MLP neurons of a small language model. Each row is named by its layer, matrix (up: input weights) and neuron, and shows model dimensions 0-255. Each number is 128 + 32 x the weight over its row's rms, rounded and kept within 0 to 255. Numbers have three digits each.
After each neuron's rows, "fires on" lists the tokens most often at its 100 highest values on Wikipedia text that the model never trained on.

L7.up857:168098085110125125134129117140057154124124127142116117209126177154178108074059104133155166163114141117153126130155144178188129145163094136155118080092163146131127110153160121138156165178163108174130094154174101114134101160141191065165122103121109147203058099169102116070102117153134119024180046130107131138155172094076172119133098129106080130096051164117113117132112106082093090169124122148070163154093096120104160119122094066157145115145140056107151167112158104109095156116167168081121058116106149121147137175102190108113107175138139115149122142107120186122155120163093147097062133171140192136126109140080125125110125093148094120088158106083131130164100167119124198110158096099158086135139111154127108147135133154121163063108113153132141141110150122087118095155184095
fires on: "\n", ".", "\n\n"

L5.up294:139146083128097139114139163109115158167154118174117130134110155099179106068107159185181114117084148119099115139166129109089172079122152117126062206128142126079144109127112142079098112092119143147113095112192127142146154215188134109114134053155099119171121139170079129115139132152115076143081119147153126160086151118146078067171091091164168149105112135159144131131166100128116071101123071173105124183153140122158102150143114188149113157159134100090105113073161205125149140124113153177125131133130064097136137110176191097123135139090140162173101089117118133126116151146129157113105112133100086161151179088129119124142130085219075125134092057136103090099103165117099229167175065134160124083095116165088087117130127138097097112143077115173155105139146135122134208148127075
fires on: " g", " time", ":", " wh", " th"

L6.up4:229158104135152117120108144136123105094138179131196137133182120105153161153156112142118096130111092149135093152093126074118127068090079151107161147122125158094129120143117132115116201144101144123108129152154067089139151150145088113157094144170221081132181091079173129172095154122152137103134097102157152097112146109145131128173174108134142086220110142124100098123082205121154121097090160145103076167102130122185117117130141086099135086095135111096124057121160108147111160151154122091139174148079073147118146116132151164084130125087153149165174085075070070000195124134156207098114153146103142133105148147133159125081148128146092077167088155106138191148144141087128129160150162162113117123091135121114166103119164085078104155111148111160116170124128128121109129162125168
fires on: "it", "at", "d", "ac", "b", "ath"

L4.up972:190133094164112128140106077100108152121165086109115093210148210108123126123144172190201107131105081125087059138112154146125061118118136158128129155103184115119130132169146174108092135090155139200078071139160128104117111166154161118114132130141130085214085178152085104133140117164100094043150119131146124155153151084139091164142130089177084118137125138104130149106133155102114112127122165068110154152135191148187145079137071128157091129166122104081131124111177200100091148116105140133106095111095161156141144102103149133162137175134185134108121096118119157105138156139133130083109140082168139150098185120042151066141174086177122129129141129074135118141125157103127129071168115103144056160148061157121092120075166139110118063098134131066127101123154094105134105163146110
fires on: "\n\n", "\n", ".", " The", ", the"

L5.up358:214127064126117107121124091122133176102167132139061131128119142134160112143162090157127133116129087143121087148114157129125121058124105133118094161125142153099111108116182123107087159157102160108117104098127085092150146152048125128123105163167074171154123117142151110145164123170148125165113146191158044104157111121180170138134069115156149041117142180173158101120134146129127111097116118167084136149137113128155151081066116165121137139102118137093129101114135151158163114108123133103170089153083096155059158136138144153126112114120092121155178077090077102088107139222151139129099138110138148162168134120120149079064132024163218105152079161112101124182105101176145123040087113125141082166133139122189122120221139111138170130122068114112142127157144076155151106161107117
fires on: "ir", "or", "ur", "al", "ac"

L6.up404:133068083089160113117134152129172136174147144121118088151123134080170063158125148107153159140141127113155113180109075201058129111173083127092110133149086184125108174102147148143158106091138164145156110131161138064165069142039095133101156099121098097168095139124055125143129136143126148158111187125120104160160105135173077124123113099173126117134142137150136086180130115158185199160110121082115100200178103124116089152090147090120102138194209071089160090140153136155176181179133127167167096148167080112152150144078117194114149170115119094113130122130084142095156172142160129120117090151149118117162149158078076164143192161137063108092123107129138102108111151108118086117145160136097136121146138106084124059122125113118109081149139167120201119099145113116120065080101106
fires on: " |  |  | ", "in", "act", "he", " War", " on "

L7.up915:182126116088125116090109177136105177085173086104139116133162123137145116130115086126119113140068123105170060123126170107176072123160016159053107162093136088153077084191137116138085150073128077144089152197139130061099142195088156150160146143124126145208101166130150091099115153162105146077171094147133192162131159146163202122105101107141123083154134198113087119142134147116106064155105158136140118146161109159108100127114163131173161090119152093112112118134169088132164135102169137162165097155152101129128134172095135146123119147131154101147092141152128122067096089183123171122153184144140169137164113183084120128142132112115063080079121167091172148136162171153114131086150160100121075140140107152113026151161146148090147120136100128141124171128145108111136163137170115
fires on: "\n", " Reg", "0", "C.", "2"

L5.up813:146094117118101142118120102100110165144115129154126085177124146110162116174095131207183099110111095110089106156103153165163124117148049151115095155170154107109155140164151133133091147095148164129117073140187073093067075186109152117106138060124149118148053131192140133155154080146087102081129090139166175130100128126107092099170091119164175103136119166123142141188118114131137136151144132135071127152146134123112140133105084116142122142164112099121172142096149159111121229145161140148103028129136061138161119156146103174135137137135177126110110111101159192128122125211153236136048124101132099151127170165092095153092083060202129146142088114096142132108146116096165122118152097130089084103109096141145115174145142146084118089132115156143181098130127106081114114156173088
fires on: " |", "\n", " | ", " |  |  |", " |  |  | "

L6.up537:144110159141052076136062091166103112138129161063100093180130118103126079196093142139175141120120105148128094101077137087190152094138112163123122065162120172039071116105159161134107143166073108176101081120141128143109127096083118118105161107123139091103139138163120194145161132154129118186192135174125128125180146167098174173126081118111191161133126111148105115092183120103126132185098096130060191084077147086117102123101137178115128140160155107090187114177154121130117123168126096106135144149110163125111161103123106102154161130138114100172120111104158123057099114133095124140116134171204139131190122054133125123102109129135134128141085107106175163112189148143119110153149173183143093097221128178169087138135122135105105101087135092108135155123114122148106082092104070
fires on: "2", " Sy", "ic", "al", "^{"

L6.up256:117175071124100129128138068186164101187150116131068154176136154076124087152095149101199141153170122124106047127102153143139123151188065125120103163169107155091174115128132140098113116132167093119088136100201145107128089185152086120144119160083101124091153085104140150122172118181147107107109174102087155126095153129123135176088098083168177075134094045096126075117151148142121106153111113112107108211178145112137136155171069139153112106087107135057133117139148088134140196089099131134118168129125135133118105131168161122155132148157177166150121149146148175059177175129066099158110162103115108152114122121089143117125129199097104160162054074135136134151130110086147066168125158139115129112196109054176130165130131152072104159142126098109145130142154140089132121151102160
fires on: " of", " from", " of a"

L4.up331:135168082128108051167087105113131106109172165160127092150128144096153074221135044166142112099156094144117111126135126124145111109112112157098144160117185161153136137094081081146158186106140118118088144145160100123152125111095087070107092154167057096095178114130172128116140156125106083100095120103192068159114123153182136108121186087089147076149107159122137074146127137126110131095122087113126162164120122114142127144110145093104130106112118157129136109173151131132131181078146189153154206142029137137077138052159123087142118124090129144106166145129156118094147143122146176245093166120149134163128142174095193118109104123119200138185143081095133112159143115105081102100134124128131148135144135153096134109198153107092139152149133088098095116149195162061108130081135126
fires on: " of", "at", "t", "y", "ath", "un"

L3.up393:097114109106095147121089128114117140131182104158081143156116121100178100144142097128156149063091133130129097117071148131157120110104155167145112158120160147130040136109082107120168143119152077146122107173174195104113147138124141084099060108105211131132111150174122087154113135180111085137159112125129137119118139109160133088137128091077173134167082140113120097141140129126130143120122124122111139115127162147085140177117110136140127116154136147111084151121092155159146110094132097088206150151113108098111132090093138194142130082022152120162047165142123006119152149144182171124187109115162149146098155136096109075070101076118127110189106097152138074110124145082141066103069110081131129146132061119160099166121135145142074147117063127061110131129122136131156100152204048
fires on: " railway", " prov", "ford", "br", " earn", "ecut"

L6.up603:219115109167103149114127083166169144144149140142143049162113141141126086193113109135141098114167100118066080118127148103152123123127063119149126142126101156114056078168193144097103151076111127126105103152136125162159054154128133111166146091162137113125130147124198130135109125161135149131146114123156131126100120133115099161106132113108157097159129163136168120091108155181093122171096170151117100136202075144174193129121052198129116085141131139068067123106132096097101127176127134110092054182135122140043116176145133132142133124128081096090105071147179145129087149099114148080090128128133134160079115094099202124146089132142145169170081099119132110171099154132124127060131146128158088111198129070155158170157206152129137086149076098104165117144129162160135077152167120
fires on: "al", "ag", "or", "ist", " following", "ol"

L7.up333:092023110151135145134082098116184162093125130081109135065125154094160172194113141104142171036143140117149159141135134139134129160064176169137118116163232122130124100059179125181142081109135136110166141074134081131103136131133118119156155084147103113136133093095190150089137178101146135097105083135135100126097153158049107148120123119097134116093150190117063128172149160165145123132132124159137104095155141167152198123122212156135108117159108072132212086113096121148177124123143134118112087133098134167107081065129132109123128134107147115167141104120133149095108078151122101137146125118150147136100200137146173120096146124140133121156145120162096111119173157196146174143075149115103093149118113140117108140123121094154101093068182131114112162210158169100138164109145050
fires on: "| ", "–", "1", "- ", "ach", "s"

L7.up285:080142116137010131141105051135107133100113164149096094136116126078166174172120170115147125093183118255170151135053145126178128185129141142131085152171199186146109118079148116154130134139114088099160143091105133151107152116142126143138163117098151135088136153103074107143065171083142184177138124112144145056132099113122090109117107102102163107128145141162124112142092097152164111134117143151138152128166162172120134125152110123151118073187129099142148116183133093140164136100152107159167114123095113145137174086063134150160152097088161091188130106184175102076131168166146144148146110128107111135073165144147124187107121139127166101194097092152079128105115124140071143141081087152092129141160155122136113079120149135090146101099139111160092111185105125117168109148150063
fires on: "0", "s", "–", ";", " and"

L6.up285:134021083143142137173116098113133122160100136135114084197137144102128108118133131132127117088080162129110141158154113106072101158132112065140095157144126126128062138135232236099094141066110141139173094111130117167108146135106118114138172100104134146203148128147126088140127133160109137150215124189112173188134099120138134081135155109129091140116092091150161090153131128131147133123112137143141206137109160068123095176139063114112110139122189081121156105117145094115165114178107135153134140144164160183148125135115190105157168147099115157189177129098111079140163107116167092068105139132158125148070111131142105202109159120139115105128116143102141168148143091092128145090176133147091159134093130154137073134109141134130053050134123141134115113096121106106111113059151226
fires on: "act", "ist", "us", "in", "m", "int"

L5.up218:158147101151097140102128095105139103100119123147096108162172120127197131139125081099146118122118050122088140136128145161093114087154092176111128091132148134148166154097209125032113119143126118167101151108144129074235108151128111081079119150111098122104156107159092000112135138131195098126063140127107101118188179103086159101117130087170182175120130126111107117202126098174078151123137124124132174171185169115133139175092128136134083102107100115090156080166130148149126136124112167122136122136043139123080184081135091121114137156146156172159104125124127122123122132167130074135129139165136185134139109055130153117199131128124111151114139123097103104134178142143218092125072098120140103167174101120173111147167104148125123120147147104191152135104187116102130135099079110
fires on: " of", " on ", "le", ")", " of ", "ire"

L7.up930:151125129163114111141121108095119106199141159147143081127154155069111118109132110228119096085126122122088127117092178149056124079147150119139092132117094096064061143123197187108154137098207150146131110151144108133099095101116163141127113149135133112112185140127147164105122098158109187084096168153104161160133144117047075144124098122099125139137128127113076088106110196138160037118045129146124178113164113135064143098173084117131193110193134132100142139136119145165079125150152113112131154192104162127065153111137129133147148160177163086110150121137108156113100114173093095161110139153115065177113128120155137154122089140141171158119124110102197106129114128149097112079191173155127155180111138120097166161158139116079027100135114158093157146164122152131113085119151081
fires on: "os", "im", "um", "ul", "at", "em"

L7.up816:255138150157053061099131106146161059147136134096130119160156120084103084161114135148105126148135091142126141104081143151116135162118157119159117127120081126060089148109160126139147157159105110119122117092122112158182134104091113133132143160084152087086103171093121105089134142199110112164150172177111087145143108097081100152112140134146138088108154151144158139124164103177123123164117084090105133148099161139078154097109145149129200114080121142119125117133174176098083111189137119168163139131142138129162180129225169137109091140151117109128134152137158150102099128115117110131120160185122122107144119123164172098121181066197137110122087120087156163176079132167070154144203183192085160083092160047141108145157105098104092058116106144098081141127083100130083118125101081
fires on: "l", "re", "cl", "el", "or of", "c"

L6.up505:125156151128093160148159039156143138102153103092098119152176126119125152151162143118134131119065167105093129105065174111132091128164124143094087146174130125179104118122236073149127112186090142174077176088162121114180163136131129150149149133054091107043112158130146065086089079149146117148132104151130068122177139160151149146115141166114083148111153198088114117091044115151144151126100116162090102126124072137102134144147088182110185075133168118139146134154119114134074153098176150134154102115181164172076187077131125190136121187049121115134153133116189127146125157121064142163125115097187127139124166092100171144108156078158154106154163161151131090143088106104135141135154144129151131109119150142113131103156147114083069132130124116115115098111104120072128050123113134
fires on: "'s", " of", " American", " Her", "or of"

L4.up472:120138120132087116142140102092114149155158138169128163105106154123150117069134149188136117094132139128073138094141102135098129148145149106124150127081117129099113108087105183135144125122160173132155126102134085166091123103203116181166129064136147110102130103171130075174159110110160128129159141133126127117130084055130120122122129130206133121111137110119106134144197133121068093144131082089153083107089130188041146136160079134043147120103149093135143074095149211107095168097171096134099164098096158145112167171218116027160122144142177159144162124095124174145154114092083126126151102115135150075099157110048083138179102135140137089175100130090097149121144182108126178179120158115132086193125052145130077140186144113141070147150105178123125122086137113136144141164179107
fires on: " ", " life", "arly", "|---|---|---|---|---|---|", "\"", " and"

L5.up558:161105195078059123129124116149099159137147169124109086125120155109093043126178139098155128134110118148105082131106071173130089139097136135159132081121086158058104087106151165166090161135162165155112119078116096164138132066153106132137155117157161108077112103125121144165101103118146134140114140173095164170164170119162164137130188106129079102178105148140104120097149115121110116147110127186155157074103161114123143114092093143076141136102102146155167074138137104118122114114200165115159190195073091167066168101131122110161124109166133110130181190163179095133127127112169116125170164133157185087170120073104150124120073119114116160191084107100126175142081124108128063122159170173121141172177149215125094150114080106079125108132075131065107144097102113182159135117076104
fires on: "ic", "al", "′", "il", "en", "g"